python train.py --num_hidden_layers=12 --hidden_size=256 --num_attention_heads=4 --num_key_value_heads=1 --head_dim=64 --intermediate_size=704 --vocab_size=8192 --hidden_act="swiglu" --norm="rmsnorm" --norm_place="pre" --norm_eps=1e-05 --positions="rope" --rope_theta=10000.0 --rope_fraction=1.0 --qk_norm=false --attn_scale=0.125 --bias="none" --tie_word_embeddings=true --parallel_block=false --init="normal" --init_std_qkv=0.0323 --init_std_o=0.0401 --init_std_up=0.0462 --init_std_down=0.0462 --optimizer="adam_hyperball" --learning_rate=0.00563 --beta1=0.9 --weight_decay=0.0 --lr_head=0.01 --max_grad_norm=1.0 --warmup_steps=250 --schedule="wsd" --decay_fraction=1.0 --decay_shape="pow" --final_lr_fraction=0.0 --batch_tokens=131072 --max_seq_len=256 --doc_mask=true --train_tokens=587800000 --max_steps=4485 --dataset="wikipedia_en"
MLP neurons of a small language model. Each row is named by its layer, matrix (gate and up: input weights; down: output weights) and neuron, and shows model dimensions 0-255. Each number is 128 + 32 x the weight over its row's rms, rounded and kept within 0 to 255. Numbers have three digits each. A neuron's up and down rows have the sign that makes its largest values positive.
Before each neuron's rows, "fires in" lists the words (lower case) most often at its 100 highest values on Wikipedia text that the model never trained on.

fires in: "who", "north", "south", "east", "which"
L7.gate414:120196195087180112130149087080116158108136072171122151161200088129128175138126112143133072078084057142173066177108176165118093111215101139108124100112067112167100119118145101118135142140095110153147135141155160166148155121109147158085113218165121150128167131155111139185104130162116143129047095118111175146155126151119131163130086118118154179136176151088133108131113113092114143164116173116181156165131063129054113126164155170139137133124118151115145077126136101133114127122159143137079140131094133115149171078148143208054129179142098159144110124133111129149064103110088060158084141075131168128145088136144069145099074086122101146150145135191109173074168142165120062148147119119132123134103147103168163114119197144158123138135078102122141137134095066138115114130171110
L7.up414:082208154167100156192111145134184121072129094120149119110147152091117127150152174135125090107147075120170159164114126137107126131135184100141120134084142024121127157144121130189100060095113148122089107093133103125109125139154105125105097152088111157092145175118156087115147112118103143164114104139111117095128117149110105084163146114080118153153159090148118194135157127150141112119143166099166088102104148116162109115128103185110098122128100146176155101166119184096144134145181128016124094134135118133149082124122082139146125082106146109076150146185088091088145159096078125168135092130199126133178222128150111146079143146157090136085175099099151121066112081165078180118130173143152044107124067133137110130126105095117145089119155149086193192140117120049162150167107155
L7.down414:125088094172143096109103119169127054089147144123073156124123183171117131067106112137111173148134106150060165148144124120125147132110097092118156102130143101117127181129111150102134144159162176157065134110143109054111133170157141134200114074128113052097103117148123113097151136095111128091159168082143110129111106189132135108120126128177172090139086134197106094136154105171102147153147109093145159042130146131180119164129061143116174176165153086119118177126198154128135159058115165156118111133099175078139085159144146085183177255131152116144084171150152142155135085132106114139158071125119143189140113198159126124125119172133131133122130149128166126104130152091158142091150195133099124121084153158148065189176148109099123098149158129104170113126131162132099131080139109

fires in: "to", "can", "would", "must"
L9.gate52:154116092085156135138101086098128105132171122116121093111131138100159034134133185073103146075171135060145126051136091132164158120147097163141124088109127124037097086163104086177072071165121168107142111176145181149112090165158116205133112113195108169112154127099107096104121111127147104093115133135096107109112171138144128188159142106065048133123131151089093124192171114147072111132179201113119116126111175135117142096128134124171131090104092125153132157166069122106121137148148098180158123148139124184095120136153145116159097130164134115148123141093114094110099066157117152133169198163146104139104089100126169135128166158074119140131114204109099108089153114093080148158139183111108138143151082122128119084178100114146083157068181172097122142100134126159191078143106097
L9.up52:135096155126158097203155148105085084120140116138140172148125169160168145182126089102158163109183104145074173151151135038169151121162048147120188129103163157104123111162199118122140126137090145136148136105124094172122100093118140141149123127108123131127181079156162111109087134152123152090073084178125061168152147176143108071123154148104114102105160077096108113077123104097103094143162127108150129125105153120117119101146205109135118182194164121083090120123109085159111091211071138088110122113123083144127070068109128097138136127135185162161130117152135161118068123102173143154110120064145160124162162135095105147137098133102131141063104102130202164123130155150136127095103148126143141170026113128136141119098138144129112170091162166192193140145133072123168057132158131
L9.down52:140146092116126150138151098223111157115091110154136129156111139101155162142104103152089195089103092196155126136086123147118129169145095153081049116183124122102096152112126130119160086157115158136145124113187147079143109119163173151130121123094115084157132138063129209170106148120177099063111128160109095171111105149139163122118130123077073110134172166116127123202136114062145176161169158067066140135110141164141056088140116178121150068170178129134071158088173137122128106111113149162136163187138164134161167169138129112145134107141198103139162127132169092162141160172171084077145102096191163169081171124123150118140140136127158137100179121138123111087154147088101120084164199109147135129057119153114123145222185122106145123159152139109123180110148130127110089133133137

fires in: "to"
L7.gate564:088137116162099151079128151112161183171093135184148107162097113105111075124184131159204103157123133157136116155198125100131144083150134152106131099169186160101140097152077129111118109145108107122108105119110152132076091095140066151128197111225087133145157108146075131156084154145074124091140174117132105065104104166167126132128141083056204120070107135079139109142086093103093125098187104106141143077167191125092103113125134131082089082117154078149157118144100094118115128138157133115091069162130139118069167192168112137182159148167063181156130154118127131109130141177111141129108122083141081131116124101142128089186152185118170112127128142116151149123131106157078085160094165116141079172118142127122174132093183048131123115125122152100092141142129107156129165214148107
L7.up564:037128117101131145124083112163137084110167158103147089104062121174120075150145181163092100144162152147064168179126141153140125162117123118124199136134186223174136172157108116104092100139126111177148156130120111101091122143137136104124110126119190143085154165155133147147143127152106114139166152119156115135140128137134152149144109116141158197095045111100111087098073082119084150083123084063117089102112130084183121104144212151089111116181121164129112107187103117136109154110117142143127177077095129183077094142162142117061166125155114115098118153136106119108150130156083140127126171122115144115132053056122068124098104164129114128112158113122154142061137152115058153109152152147135143095121146123111088071138080188122068113175137131131154120116199176054148166162109151
L7.down564:119148119089101214152141135154136101139095146105152178083168133128184129098110144112140141138203138155101109104133153092215164116130097139168149165110124167152119165135136103171169095090077043180132129146137155125172138141139117083118115089187144137141160174092136137135151128191120104220167087119136160145117161185142127187111110104163159110190142073106141078155149074080135186110140161113121090098097068096160135075128141147121111079123136115090149136119119229101121109128125131120127141148111158104092156055162090048107218120150110105124142143143146086138139087109141124115084093116114116111133150123144143155112087093105094094120149174133186202115131050101121140135181083125142121101126099103126090143148130154090148112159094100110140143098132162065182146118156081

fires in: "in", "is", "of", "only"
L9.gate29:130173080115091139132150165184181132117130123098150088129197122195068140107156094133100079177144102194095152128105160137140123124131141142134076135126125111135134190151155161136146090182140160162209183080086076123122119128144133079061135079182161158143124086152082112097098091090074083157119097110107116061122157167128095100152108123168109113155104072053146132097135132099079142109131124134138100150107090138193108174110177055187129101116075122140157092171087152136173097102139107105138096104154132126122139082083120083059163130167088081187168147127123092187134162121073133160141057098148074173122115104126149144156075101102144132136096153170094133093085111146133170144151144140179133129120127160129097163167133115124161118158126142144126092132135094095105195157108099
L9.up29:155150112148097114144210120115139154124176119121123127114121195149113101129148021092124122116092175095138129132146121112135135163099134150126109107120128170128177149151116113166126121143161108121088111077109134105155117102123091144083147136107123155112128142084202080130113094197144136111209121069119162124164185219137137152132119198132189060167115117127167164086092138139165158122134127211179145133181193201101171083151129136156083150134059114121075145142146125181167114122109093164153068125124171085106136113131113135118117095141158185153116144174113116140213123144133099104209080170076118126110087131092118095150135088118172132099139126122142184145115088174134115165159157120202157134115104088131092154115138088125159159137157200125127170102168129134137140112118153
L9.down29:117166153095102152113137144116153082136177085131112077196124093196135149119114091123133102163117069090105124116120186138164172154106093131176137117071146073135120151130148171179148140109062110109146100172170128147116086110136118143153168089056140164158129107093109156155127132126164089205187112150134158114105105102140145139116131110156125134104165109091149156146107151092126107123089156143161137141063075157165124167121165147099118189177162107126172082123119101097132123055135051158149197103115114093133111179185152112150123187090065086113176131086165177124096096088180119164120131081137085109121107132131105162177136157157081141085139065084169130129112160104108120103180121093113180150040140150172138118155094113101094107140123108163164073101099138074123108064135092

fires in: "about", "for", "in", "of", "throughout", "requested"
L4.gate360:082117118144120188107077095108075155114110152101125082120194098131099111145122126103127168097174106140136120087157124097102113157181146117137064127094152141086143146125134142146118186159129160130078124161167033146107154070090142202151119184166107107124154119135115084115073149127109151169140142091092134145127177173160073171116143092090125094123153123129108112112173199141072052080088151132148097115179207158123164132108126097137107123114120210169103109093079145208125198134123118149148150177145147162090143140154131146164168195109129115136169171146123125210125136149082157175128137117119145180124157063065117092141133085129085105152105099125155148152137132135151153162099162139136181142125161127140133108127077081132077091128126145173168067142107176137125110115114070
L4.up360:099165112142176125098127147117103166062145078147132120133122142083093158161189114158163192153188128103102119100136134106160128199145131160100164152111144151130140127167135172160140159091105103136133167078185108097150142101151167186140120102179096127115122124116139113126125152140172094074093104114157091094160156146163109154092121102096112126138153082169120165149088115203131156177083191157062090123129141150106098138142057108193166079137181126178135134161102155117126078143194106110133064144145148132125132180174150143115117078109179085172129114082128040182150083118103117163131091137136172113099092104074123094072104109105105074083140096091112105145116129084103167142142127082161169099096079080131149204144152143095088178128109161108101159144191125096118111150160099
L4.down360:164149133103170169114138144163150089157132116152102160115111089121167132116126090131154125171145166131112132140102110112104171153131078138115123135103153153094090142141170135121128125144106134157134101159053158191152085128151067155098100169154155113132123143122176163135139151128181190081115077160119181114112158083113131059192140095068135076141143128113156098096127073064157124163098134095134131135118122130075106167127138067147128158066156167115149083170152095110135088111106174126171136092134130080115138122150108147137118178123184110108125173120161123109100150134094078075109171091106096006083179132120131143095140151183167154116198161154112109117182158177106162110161117077127112150147155055090145154193134138061135142102062092110085157134150148042160099133079121

fires in: "who", "which", "that", "and", "he"
L8.gate536:120119142121108081160128115108087046147096153105120122081128191079107080090163136076197160105195147162102162126130084134177109118158118130142128170092168111129109111130094088137101062142108080121106095180168122144062130105114122120169161133077052168119129174095130115156134092097136088110117103143105149152145143115152137214129098098135155116111148113146119158123104065126121154185157139137117187121054122122145158087176152136102134141085112122180145127108085112134163084112135105125136147164089138146100152165152123131214145129100106128088096093128177164133130119105083119068125071096147145168103142170138095172173117075123159132128088121087102162138089128153044095148097098174178104089128099170131081101151092152120096102179133166106200048115124111169113084139063130
L8.up536:087160056104113125085094097082165118129127087145093082163113163048128110134103156156129172076133123160115159188137124170057185126183155176146166107130149094134154115142153122131092082111128159130107111126062123145136070092140140117143116059108079091129165147120168099102202151140091128129108105135157178115128107116144139115082133153097150130136134141085133136117083141096140156140180120126102152150114134043102143100147153089121123147116111155135170148138138118111114141151168065162109061168132146169090133152112112167138143154147109156109055137146025136057144070040193157152156114094160156117155117130096154081107094100121172158147165122142140119125114103140168187175124166181118134106117177118141070195163148105149081171167155126121148170086102132184128075163144147
L8.down536:132156124073169159148077125239133111125092130161175062100108136097141146144119143155078141140163108140126124108152086146104145130133145093112107117169168100138162142180058121106108076070150105137080078118188114081123132141133151132131132083138186153063154168103131128144152120145085102155132068054147122124143166179120132116117169114123144076121186161121133039156073108126195133150124091125095176100129207054068164147081091167133110114192138119114171114145137124109161142183118221071161140164122098130167148132130123134120158125134113123108162170182150119201158142113091127128130086162122141153135108133132132153133141114183088122160116168131124150082118121072114130184167158100143173143129128118091107133133066112167101092170176114084072136165143093131156139099120107

fires in: "to", "of", "for", "that", "help", "and"
L7.gate686:157160141128148105119131148121169100203189159128203123115100202135129149116099175154157077130120163105102137122132129178148132164113114184168103082138148085132118106152166137173118182125137165091130162170120145113080147125153133185132139157162129126083128135102177167077182141098143052117086128150161122111155109140125193123193134149115085110065173177059119117130064103118093122120160120089087083177134166083127112143125135094140058080111145143098098087063138070107166128123113139170190159148146150142123156188175128123143140111176099092168107142132085055141120159103134120149156186126106069167147131171147179153145147161144125167100094151135095177147146123152119096122148144078125081119110065131143159167167122140111160147060160113048149120133097123101136106166068115
L7.up686:111049113090107202162055108109100145162153143166174173067108058193136170162168178132112165205175127141104128068151115127119169128162164178170199084103096167152082136133173085187103120129115092150136100100156113169157106162124119137145149124160076135069124133167143100137077108103099145128065147145124193110158102102155106101135129148152097137138164125093114091107146159115104145129160089079169151176106128171161127147200169171078123115132105185116088126121073128135074124085186132143127098155143080098078143123082130118133115153143096094162117131111150111138152078173060141160130164110102115169189128112098149120074121151132120137210095114149139136101181122148148127114133099137150125116110146122136052148185135107134095136158103141156073077105123087147108138134133092
L7.down686:117060163191125142159117120163127166128114143165127117081124169114137122141142150090120143106216159174099171122127153055153116073093101123086096108147167100131114108107141111053135126104108078066144156177087136083136177125119151135069101116179142091124110157075051107156171119129099146144103086109055142143126159158163137129174091110209120134124148158139087070142119128115148077099120155104126203135124183137111125123158097136114073130132173116096150091154166149156076126111108135090124159080064122115138154182202117125133148151141138121114087088170186208124099132101097114175037128129128096142192142139149133166120144127093100135113136113112185130079128151127171149116197151131147094154156083143126175126182142144101173123101172146121135185127111137106147059123157119

fires in: "to"
L7.gate533:098143145106091112127143161145139045107122067108169076056158200148088143113050132115129116124186122162113074113135121135124172155115156203132117180142113174102158134116110141125130118178118141089133166158134075122114141174144158089115168120141153101173130127120108124157114116118143124117118131200093098111102156159122141162150094145131140174097090211103090140166144107135155146094098138159158129114084141173138168084088145105133106131166202118193206152114113085129164082122077111131106115157110195171128189137165124145161155118176113142146133177067134147145074132142057132090094187116138129106106144100100152136131163146123126160172158198087133140093166099090088116155119154086088143190080163107113082081140134135090129175110202143086139091077186096149103132157124138
L7.up533:047163118131054135168045206098087153175178119169174134102156151120124149149152174095036159167130077125112076151193142144078076189166055108147131167146105142090165095106103178113087159107098129169125161129132106165149167139133179146105113080158118146149117117147172098200086113142168136137176145109129128103121129068123145178146140140124118152091209109082118070136107189137117207093145096137105119161136100171121107135119135125160145121146158113124115109110134102140162111161096120109089170108119123120133099081107121117166145104111152146114123158133082144048130152180114147110091137105114143131153144133092159131168103127139122138135132144102138129116166095086184142100124111118156163173123093117229139103190113124114173091170103087149090086156087190153123092147128137
L7.down533:191102127145125066133175112165141168145073107123130167123083127148173160118101138088132165121141099216100062103136167136128127052176139102129102142129082161152084144116068161131121148116127088124134084130168152093185127107139107154117108134099120142169161159115139179190134131111070134072140096088105185095109134144041103175132118107119165111084146103107108120094187122092139140144129098139126139105109160088096145084139111155116155129136168126143115110179123128203073147135204212114151121149131090125069105084147121104142176163099185115110111140174146177104062062066105111091127151183123145177128130127124139141215141097138134150105170166096136151192170074139144158108150144124192090112112121113119113164144133126166111176094111141116177123116121073105144133147189095

fires in: "of", "east", "north", "west", "all", "united"
L8.gate630:117138073153108166164117116087137096157104146114128127137068157114099157151121121144148136121146182153163078121105141069106175112120122146142115160077075096122100167164144137157145176099151160136075131148141120133165136133131162104166094132093110172103130061132116117118168125134172111123104099179162130084091075175190103108142063143159193186072156115126156111162192106189131120203090132111121075125129135105128160102099125147095179110102153167164163185129103053129146142081124032136058126135167121124132124165167160066133075172141135138117099160117151058108105170097121067065129135147110085132103111103096102171098194125099064115096066135139180158122102077160104129141100145104157155151138123143126140158111168124093100120099166093159096147099066164104142176125172117
L8.up630:104132091147091153146142101139110082153173172172116106198103170128140119185118179189099125133135113107128146086086098130101131157138141140213075084171138175159169105096089131128140148164057185151084103179138115112058123114078140148102062111100126126129195154120103171157082094111122065088058094158136168131103192199110111137100130147112165103076086101132116112097107131142163127109095139188154099085092157084105137139141129180095098176113148100118141092126153147145130117142121125118103105121122142110142115093176126158082128070076133152100113119184116107094172108131080127134081126154106125084095097151128117138083177107135130132091160108142153131044163103139094125165174099154154134122072105096155164121117079073107166080127103121081122144112154090028132111073162146
L8.down630:094152151119181084146104131136148143139167029120175117142117094099063156123122091131140160123120044197148124114115129154134115185147118149165137079083153065126088106161149140141152084121110149138140177175161055122137130108179080120126147140086143118097136176120141095104119171088105106158151146149142088138112115135174144076102110162130136138130133158138086163158120171084140125159151187097105105149135129151098129110126099126098139098117092129065094154128133106151111189128056080136159151126151096177146161108141043112178172099140114112091164129110137174103178137129140165140094067141064191166133175178173070173126094136088110150129159141145206159115106150148167135180123178137088115150138133103122133156132182104084149163170060091175137160088091188152131175110080145

fires in: "the", "of", "by", "to", "with"
L8.gate289:093135181096123136120155127135161134097079208096178127116108156159140092138155166160156121109138113165131177114161115153164139081063120103175115145129128179107071114091100094108142138147104144159145156131104132134166166137145090111105125136132085195111117146140136124103132153171145156151165190162103139150101128121129138082195105131159105104125084118029148132107100088194077129106160152137176166120128134142133175156146117046180125125111065113142152088155120143102152127126141187120164189085107106116131084152155143155142127148167146094204082179091123125137135160192127111178104109137121103117127146143143125159083172132057130110135112157161112098092109103074119120130129172089145170067136212057103124068051133127201151161078121150138178197116118178115114130106178118
L8.up289:104095151094135107108097149127135131053151086184112127163130147141177178056141092150089122168103122071091077109102110110078182134157087167153146107126081071119161150114145146132109089129108053047146136110148131151082143132127118121156166068145112117127154093070079099113181115101101144162188106122114102098085166135132133071152069154093151128172122116162109147104119138136115074100093130171067146185124164147076153207173187115150107143142153097122112148103145082142081110156147152085128095175145125130152123134082098091152108120102115176156112170181122097118141127130106170175085170105099147122147110131122126159154171156071145153122108115137153154082080164093087127136140139102074124166102142107061144158133165169135114082069105150106167128195114175146088180062117076
L8.down289:120141125161148178121107163236132138095124152116142114113107175146176079145155144157143143059120102152100152112186127123103102115153102120141075173080097148098165144135168124114144108101136116119085135133141108183111142145161192143155089108166120118144156150174095117134148160153179084091148109101121092128167098131123107150165144075145122173201183146135136056144129142188149121093175111193072150180132143136124118134119106125097134123135182104123140133064111166095143101129091185094117107165149094128118102131208119113107132120153113044144155168151124150119148134098202143126096111115104144082146111143105186084117103056195102085167160159105134141125094167176108154125149101138157152077136178158104133166112082132141210138101140109106128119052084166090094073207156160

fires in: "to", "i", "interested"
L7.gate103:159099103082163158027154094149112117125090160055154139167105058179127169144132126086154095067190123119133174105123123156079123099144130179138166122113167155139167128170197141164060085157139103109160158094137162136117127193155143169144141150194128159104169169157144119146119132101149104147107123077152122117077115101103164188146103157103109133083142128067123068123161101126197175161131120074111181122110162131101121108135124118111143151103169103134148121096169136186132130157128093154117180175144072174101149135127152134163156131073108076129171150150153094185106099154145126098101120106184110131132085102092088055149149184131176144095105101066196137147153063137119151124124142122168118171150163188107140106169105079131165169105145138133117125157088142104107180156108109
L7.up103:120167177128083172155045086111149179116146125151146085202108153161179189068080120183161133172126073159091111129134174152114175148111132100076160132158170124147116159107176157113138163148144148138181112152107120130128118086121132162177107121154129180116142114081112215122094080199124115113082142131157192103114110106148185139154128111135150140115119159158146080106111062163125102090112152079159122132170160086171075118162130155135129166179093105089079140182147166098120179086110143039161199144110123137127174134117115092138085124129118115176139119103146148145121153161131147097173145135108137145134125090062113140128156110152100117167085136158206207196120122154110114104148146089132105119139115104092129114094107126130073137155134125113081174122159106114145168079059139
L7.down103:071114128116122192144142164127157084078107163080147135118158099112120070067166168089143174103203133091108100125152160146109100083110118049145131075095141168105151098087111106137123118084117117123096097113113116127081120127174106151118096145183112114124113122133116062139118154098116153131103096064078144101098128121123142168163056116129133143133179101035096067128116148096170141118147068156099175136134113111127139073156122121137122145137116167116117161064123104138174135168079066160099133130104086142032135127181098083114163205100141103061077112124115078131139116138148095190116143133124152170180110119125140105137147136136139123086108183120089097141105076167209198148132127096114177151125163174121120111103139122120105201093151110101176145146110150129080171118093123

fires in: "the", "of", "in", "s", "to"
L7.gate486:074121140117082162148138168076192127089068131120174109118095139131092116189128118218123159193157085162121145155175170141125134095170140107135111098156065112105083074142088099144102123187106152063127099112108099087155169101108089143118124152123046123157149135166137132093165124178056062115104125132157074104114141102166059120166100101185127112149147105082103145117149142140163164131125136126126187109208147134113152041112166125164107108121155124107149044147113160153153120096103143095114092134078139074084148125159113121095121089115141121140139091131128146181153144177105141089072125103104180139132147117135148192137091134158128121063183157108141199059135104109140116131126162131134105104114134162104154072138154063162136137134164108139143152111117094107060116097117154
L7.up486:176137069089139227105073133137128072143097170132161163108133168177074152089106082164114088126156099119129103142118093095120072064130122103141115143117100141126141157126137087136137144139171085112181038085122144116137227086136112153132128176091093123079152125116098098122086104161075092127189186138127077127094137133105086152127075171049225213072121121114107109114074169105122140136134114099162115142194114130139116103165139127130128122122157168146118155107085108103101117145124110193136112178156141157128083057144161083107192094140162110181111176161133097136131151120173134127122155073130094124176160116150181115147104109133118094097207109066140160134130128107153118112134127126138112159134130062116130096137141113114128112079141163103133171158158110112104145146131120
L7.down486:070100086140196171120104145141165088104178136129171142135109149144140143118111110143073101167145134114103148175131139146185190125130168103121184104105145170093159136130069098155149104131181184140137145137173131162167116094157142138106155155053130133164090136147126126087118117114106143146152088145134154131147146144209099100159115172132162095101084152159126119092130159124146176091092130172141118172137126148128130078148094126145124151074084136128067150138127228122096188129189115103182170119145098129119136161111191100180103067130092143118180137137144060159104195080108174166136162117097147078130077132177144167123128150126170179154163168110160174083083145131118098150059156111156152097078159144124135089186100159069146132143114124147108144092106217136128081160098161

fires in: "in", "his", "from", "a", "to", "the"
L9.gate570:117095188101163131119094069154132094043089098109108128137157089132105117083133133162206108125139103129108132138149162082147135134090131157151099137088125137160108087095088121118188150100104060121154081127131118128103087185137080107096087105136215134093076115132149121154168159112165131121124160097135120140104157105122112117147110209153117095071130093123149028140105104112125160091118179189127171142173223125139113121150130086205163076104180127124138133112144112109121091147167123158121104127120108165114149089071111096159163109154106160118110146132119150099112105147095157105114154142153113158167134153124128124174206151128092141084187094088110116089127015137156139106098116092168118152093203084110132150090156118099150195117082116136179099142119167119119182129104111
L9.up570:137111098085190175168107121135166174162087104117129136092110108110118099121199179090226123143113148077135090134158083105151136108127065109115119169144106069122146155099124110108103100138117150147133083149120126119156135163156161113091094151148135158175159111150084109201138094166150110135136082111130109126097130089152096143075139060121119166124094106192158122119113137141106158113092136116101173175150095174175108141072189164114131128163186138102148125124128136079055154125127103092165158069119125107091146153126080151143121076151145111137077161181140127155151118127110095120100096094073129141165212103152155083121183103089117102123120131158157123082239110116176088134132163130118126155108167103122102111113143119043152137106081073175112161066088182066123118101097145
L9.down570:123117200106050148095160153140135109169143135136095064111111111146132152086153124081102093169170145125128138104173140132160063117149108157155141123139099153176127153132110136180126099120144130124154138111103171132116124158078127134142156131148075104073093083085096093072116145117128082194137134065088133110164161100089159130143130155128116091161098149122101161118127114082114161136121209144093130131165170141132089073090125094163142112146090125177119134092199093084104132224136186110127129085125103055130083108083179123119163180131108079128138117058128126180110150144177129131175104134122098142184125193189106156120132193102182106167140120167114048145080192149089109081109112158179132145116126147105116157151094115145095137146128070103138113137109154064144128163061161

fires in: "to", "of", "in", "over", "on", "up"
L5.gate161:078139126129131167151084081142183174104158142089173150147107128147118120071088083168084064177152094123108143167119109162127155187103139107107103098154131125139069177099120099116083142149094103116125138206108128150040134148063138076220094091170120123117075143155133156148098185109165158144145144090054156108112140178142137116118136093117120097139134094111148101140075151111159110141143123121124155099178110168140109151103164101111100145171198109160143124106156096168131066060141114144116128106145179170084130182100119136161121115090114069122089167136114159142142122108029074162145169211110148131078102147111150099191159160142082123130116109117164132080105154107169110070145124129197079156170117131153116160111114120086136154149103126173161142148141155094100136152088140
L5.up161:089122137193133136158111117177098079136132181068130125142150132101190199140128101140130201123157180145128139160185121109151191109118148142113142119098128133181160151106139155146074145092152078124139131117121119101102137146086150151164150141190117096083105120112136115167123095187074144085078147124089203053102078140137165135174130103176092121091084143165140067150123140045123122119173147086119177102161124120121124194124151102132179146138100105120105109174068135075156148120131124211166090142097106156138091143096092124143110135134179140143136149138110105111128095126150161186136165100065098127170185136169145077180113084104159177101135131110120107117165137085133172137067137089111131182079173096111135127151177172161103094116177164138117124105179145152092097070124076
L5.down161:169123097108129112105125094156141166109156104146129134163116108123140133159102140155154122109109098114097155111100148125186122115119177076149139135062148071075124108118113178084185185128093131125124114226097141106081087131133084161112102138069137132155111181072136135160099188117156128139093109156074147125114159135179148152200163131100207085133138120094196162148096062103125143134155159106136163116106145139121103089101150114173103092109144144119152049126058140115099127123158129108193173111101145101129152070121105060108128114136143182153146120112132075142112125149103100120115158121168189205144121068149143092109104133092090083129127157144179160149142152111098100071075111102125181135152166172107100056110124155113126160168056139171113165103146103054164190167143132

fires in: "as"
L9.gate518:128160108075118101154125094130132117070162159119104101098206157145178144190144126135116089051126136127206120121116128155082166166142116146189127081145165107102127150183118109138139189104113179140137109119125114083146117146069123125111108083090152132114088139145139140082104126147189135121060092174172143166107116116138127117190087128121110180142093182113184150119214157103083112113108138157101094045077168143189126145103147147112140129104109164157123115148131178073134145133173085170170134059130138094087091142088126143169157127101073139141143133160110139127080108176125143099172163114114159203149160165176123150111099091121110129185159114122115100188121057151128188144157098147069132083140121106083123132112116140088146161134222100176150146140164104125121140107154147
L9.up518:123107074114194145125125154155135100107052177131085148094127087161135167174109150173095159158083132092176149162109084184179102120210153076151105073114195145123151123113123150182153125185069158157098078070165089109159129157090100095124079147119119105099089115175131119096158144105085113143130149090103153077132057126078120137115125032072102116140115158164136132086116137084096077142158131121143140176107141201089159085160148134100110148113159139147156165139138113153103100130164162099150101095132143120119153106118052143199099184063139131129144107158137115130167112098127111194158131098115143123157088116142150113131110122120133222167120110107104125176119107127140085125064162093141137139146135151136084124127060147125143144099153167136066076116131105126149145121129055
L9.down518:087138150097155133128118133193144122112141110130199158051136155164154124089124135145126103127148110185095148111099110081109147067126148066160116127130164139141172126121085037119155077162160135107162143143116094196112132153109083103145141106130189114146172139079119164109144149132144095141072170113148165104121130154151127142154148166161111112133129182130117086106135134131138094132112212155126136219165156116057109079060126171048092088142093168096130118140154116125149145079142181104120107157140126139088201125119121158096111107163167155065072151158117158138155113129139160189127093157125120108142164098134102079143152074156120146112165161165113153081145140086129133107128235201100117167084106155107147092125140127133120160139172173125114100097090148068082110197139103

fires in: "a", "of", "for", "the", "turned", "to"
L9.gate215:131121183131149163089107161102151194115101107128161168093144113194132138154153172148098134171200117111203125154131084093160161067119083131185104140186107100065057095129128090096091120128079119133101129135119147120088103173114091132152132123167081108114117093123114100090132109122171149188137170089114141124124171127071104125128105203131057104111109132138171079133160147117111063158129132117072108066125178137143081188139129089115097079139152146111175113169140141176142149125062145144158120154108144085139088130110155132149117095131096088143142119162081137184180223187167090119139114175125061195119149134130137071166177182103100164115103096134137125092134153084139104113123109087151120128137107134057112084150108117132151137116145126161116125148112171121102127143039126
L9.up215:121123068128138143078077120160047150098144118087134152122134109204139174190125101130150082135115147104127130111103078128076170120110118109145080118146145108125174143084166161124124111140159151124141161190107075106125117075139121189159110139154186091157125125120073135127118113114123125138087136076140108142072121105068119116121074128146071157143112101175089094164145130084175127184183207113150124115085201131148155090122127158179123116113091077114137108107119129154056131112106160112112124157168143129069136134131125103194181110146063109103081172103137140127113135097186112177138202113132088114217152092114144103093152130127079102109157141077153103122127078135153175128037134154116105124148113125117089082156126127150136105108145129092083154171061121113076110063075148
L9.down215:131140099098156122143125135152126186205121145143169124130203110146144137151163143069114146082161081127095078108158108086151155152098162131142120096071108144095158139111103160133176131109117098136150140139120162081135114199129094113139151130093130154101134170144151160196130146149162104153060132100073145139161194079165163111118123158099136203079132094131136097114152154113157158067151096114108139101173175149163113101133082116146139160094102148096100074099137139072119118209129209141142162102159126142140140135127165099124162132139079114128117123171096095111163102141127113139187115139135127131106119168133163170137113166101102154052167120136053108194112119134231123160203163143186111109125156156151069168134134118117084151088112130067163079172126147070082103148099187

fires in: "as", "born"
L4.gate90:082091147128203134148122148082125129068144108171106105203133076140108105143178167165108144109112110169155138170085163086143150153140147115171138140169123162141135144144099193115121141097152127154132129123197152138154139105118124160103156107128140095095137101109128135152173156124134114192154125150167080162124188073106174153100144112113122113189182116078070161081107131181077195180223203145120145123131138123132129130194107115139121151131103157091175130129176105148087211202102137119210143085147169100127185091153144129150093145124148156139118169108141112108127042150145113133144110092152134085121139114130121113158135147153143151110143138092096108103145094163128184147173123145110165058074131076107130138188110095128081182171134170116165169114144064107126129173125099
L4.up90:156162117137187146113110109117104127169109161124091191106141144044118145172134137112144130106089149113154117111142077123097140082099118123160169136127160108163158137069101155124120196164204143101118113149119086122180185169056127152096074143137153094113133164163145146140132069117139135132134131165125148085153130116155161141100068111120123137159062144156044095125095105131101136110145058154125149161128152163146122126097152054164149138131152113206164150161181126121108136096130151055073092108122161143199098170149153091185157130048195054143135152150127115157149101097112131125121161146116156111100099169111099169147142170108175123067091178146120146158165077185150191150140145127126057080138121069097097108172152091144145116157111129136147115137125138106146136096063157
L4.down90:121110134130138083111176158174152111136112099163192119177107098154103196089159095150097136104132114114113092135077061140151118150167140103034120131135145143134140143169109114146176126088045081121154145062160111174149235154150121092163089139147120115115087173099152114141154105120091142118165104074106145124106112170108140082106105127100125103184150123113140141084103187140126088153112128127111102112098110150163142088169132160164155172088097151126145133144106083100131153098123118105146186121182137163073111090117167154106117112141133166082115149085142141120133126160222157147177177136124095188135101148142080134147075071113171175095190126162132096179121146131094206106147128142163121136129152155114079115181136165129141181147175072165129146092158147056114113185174148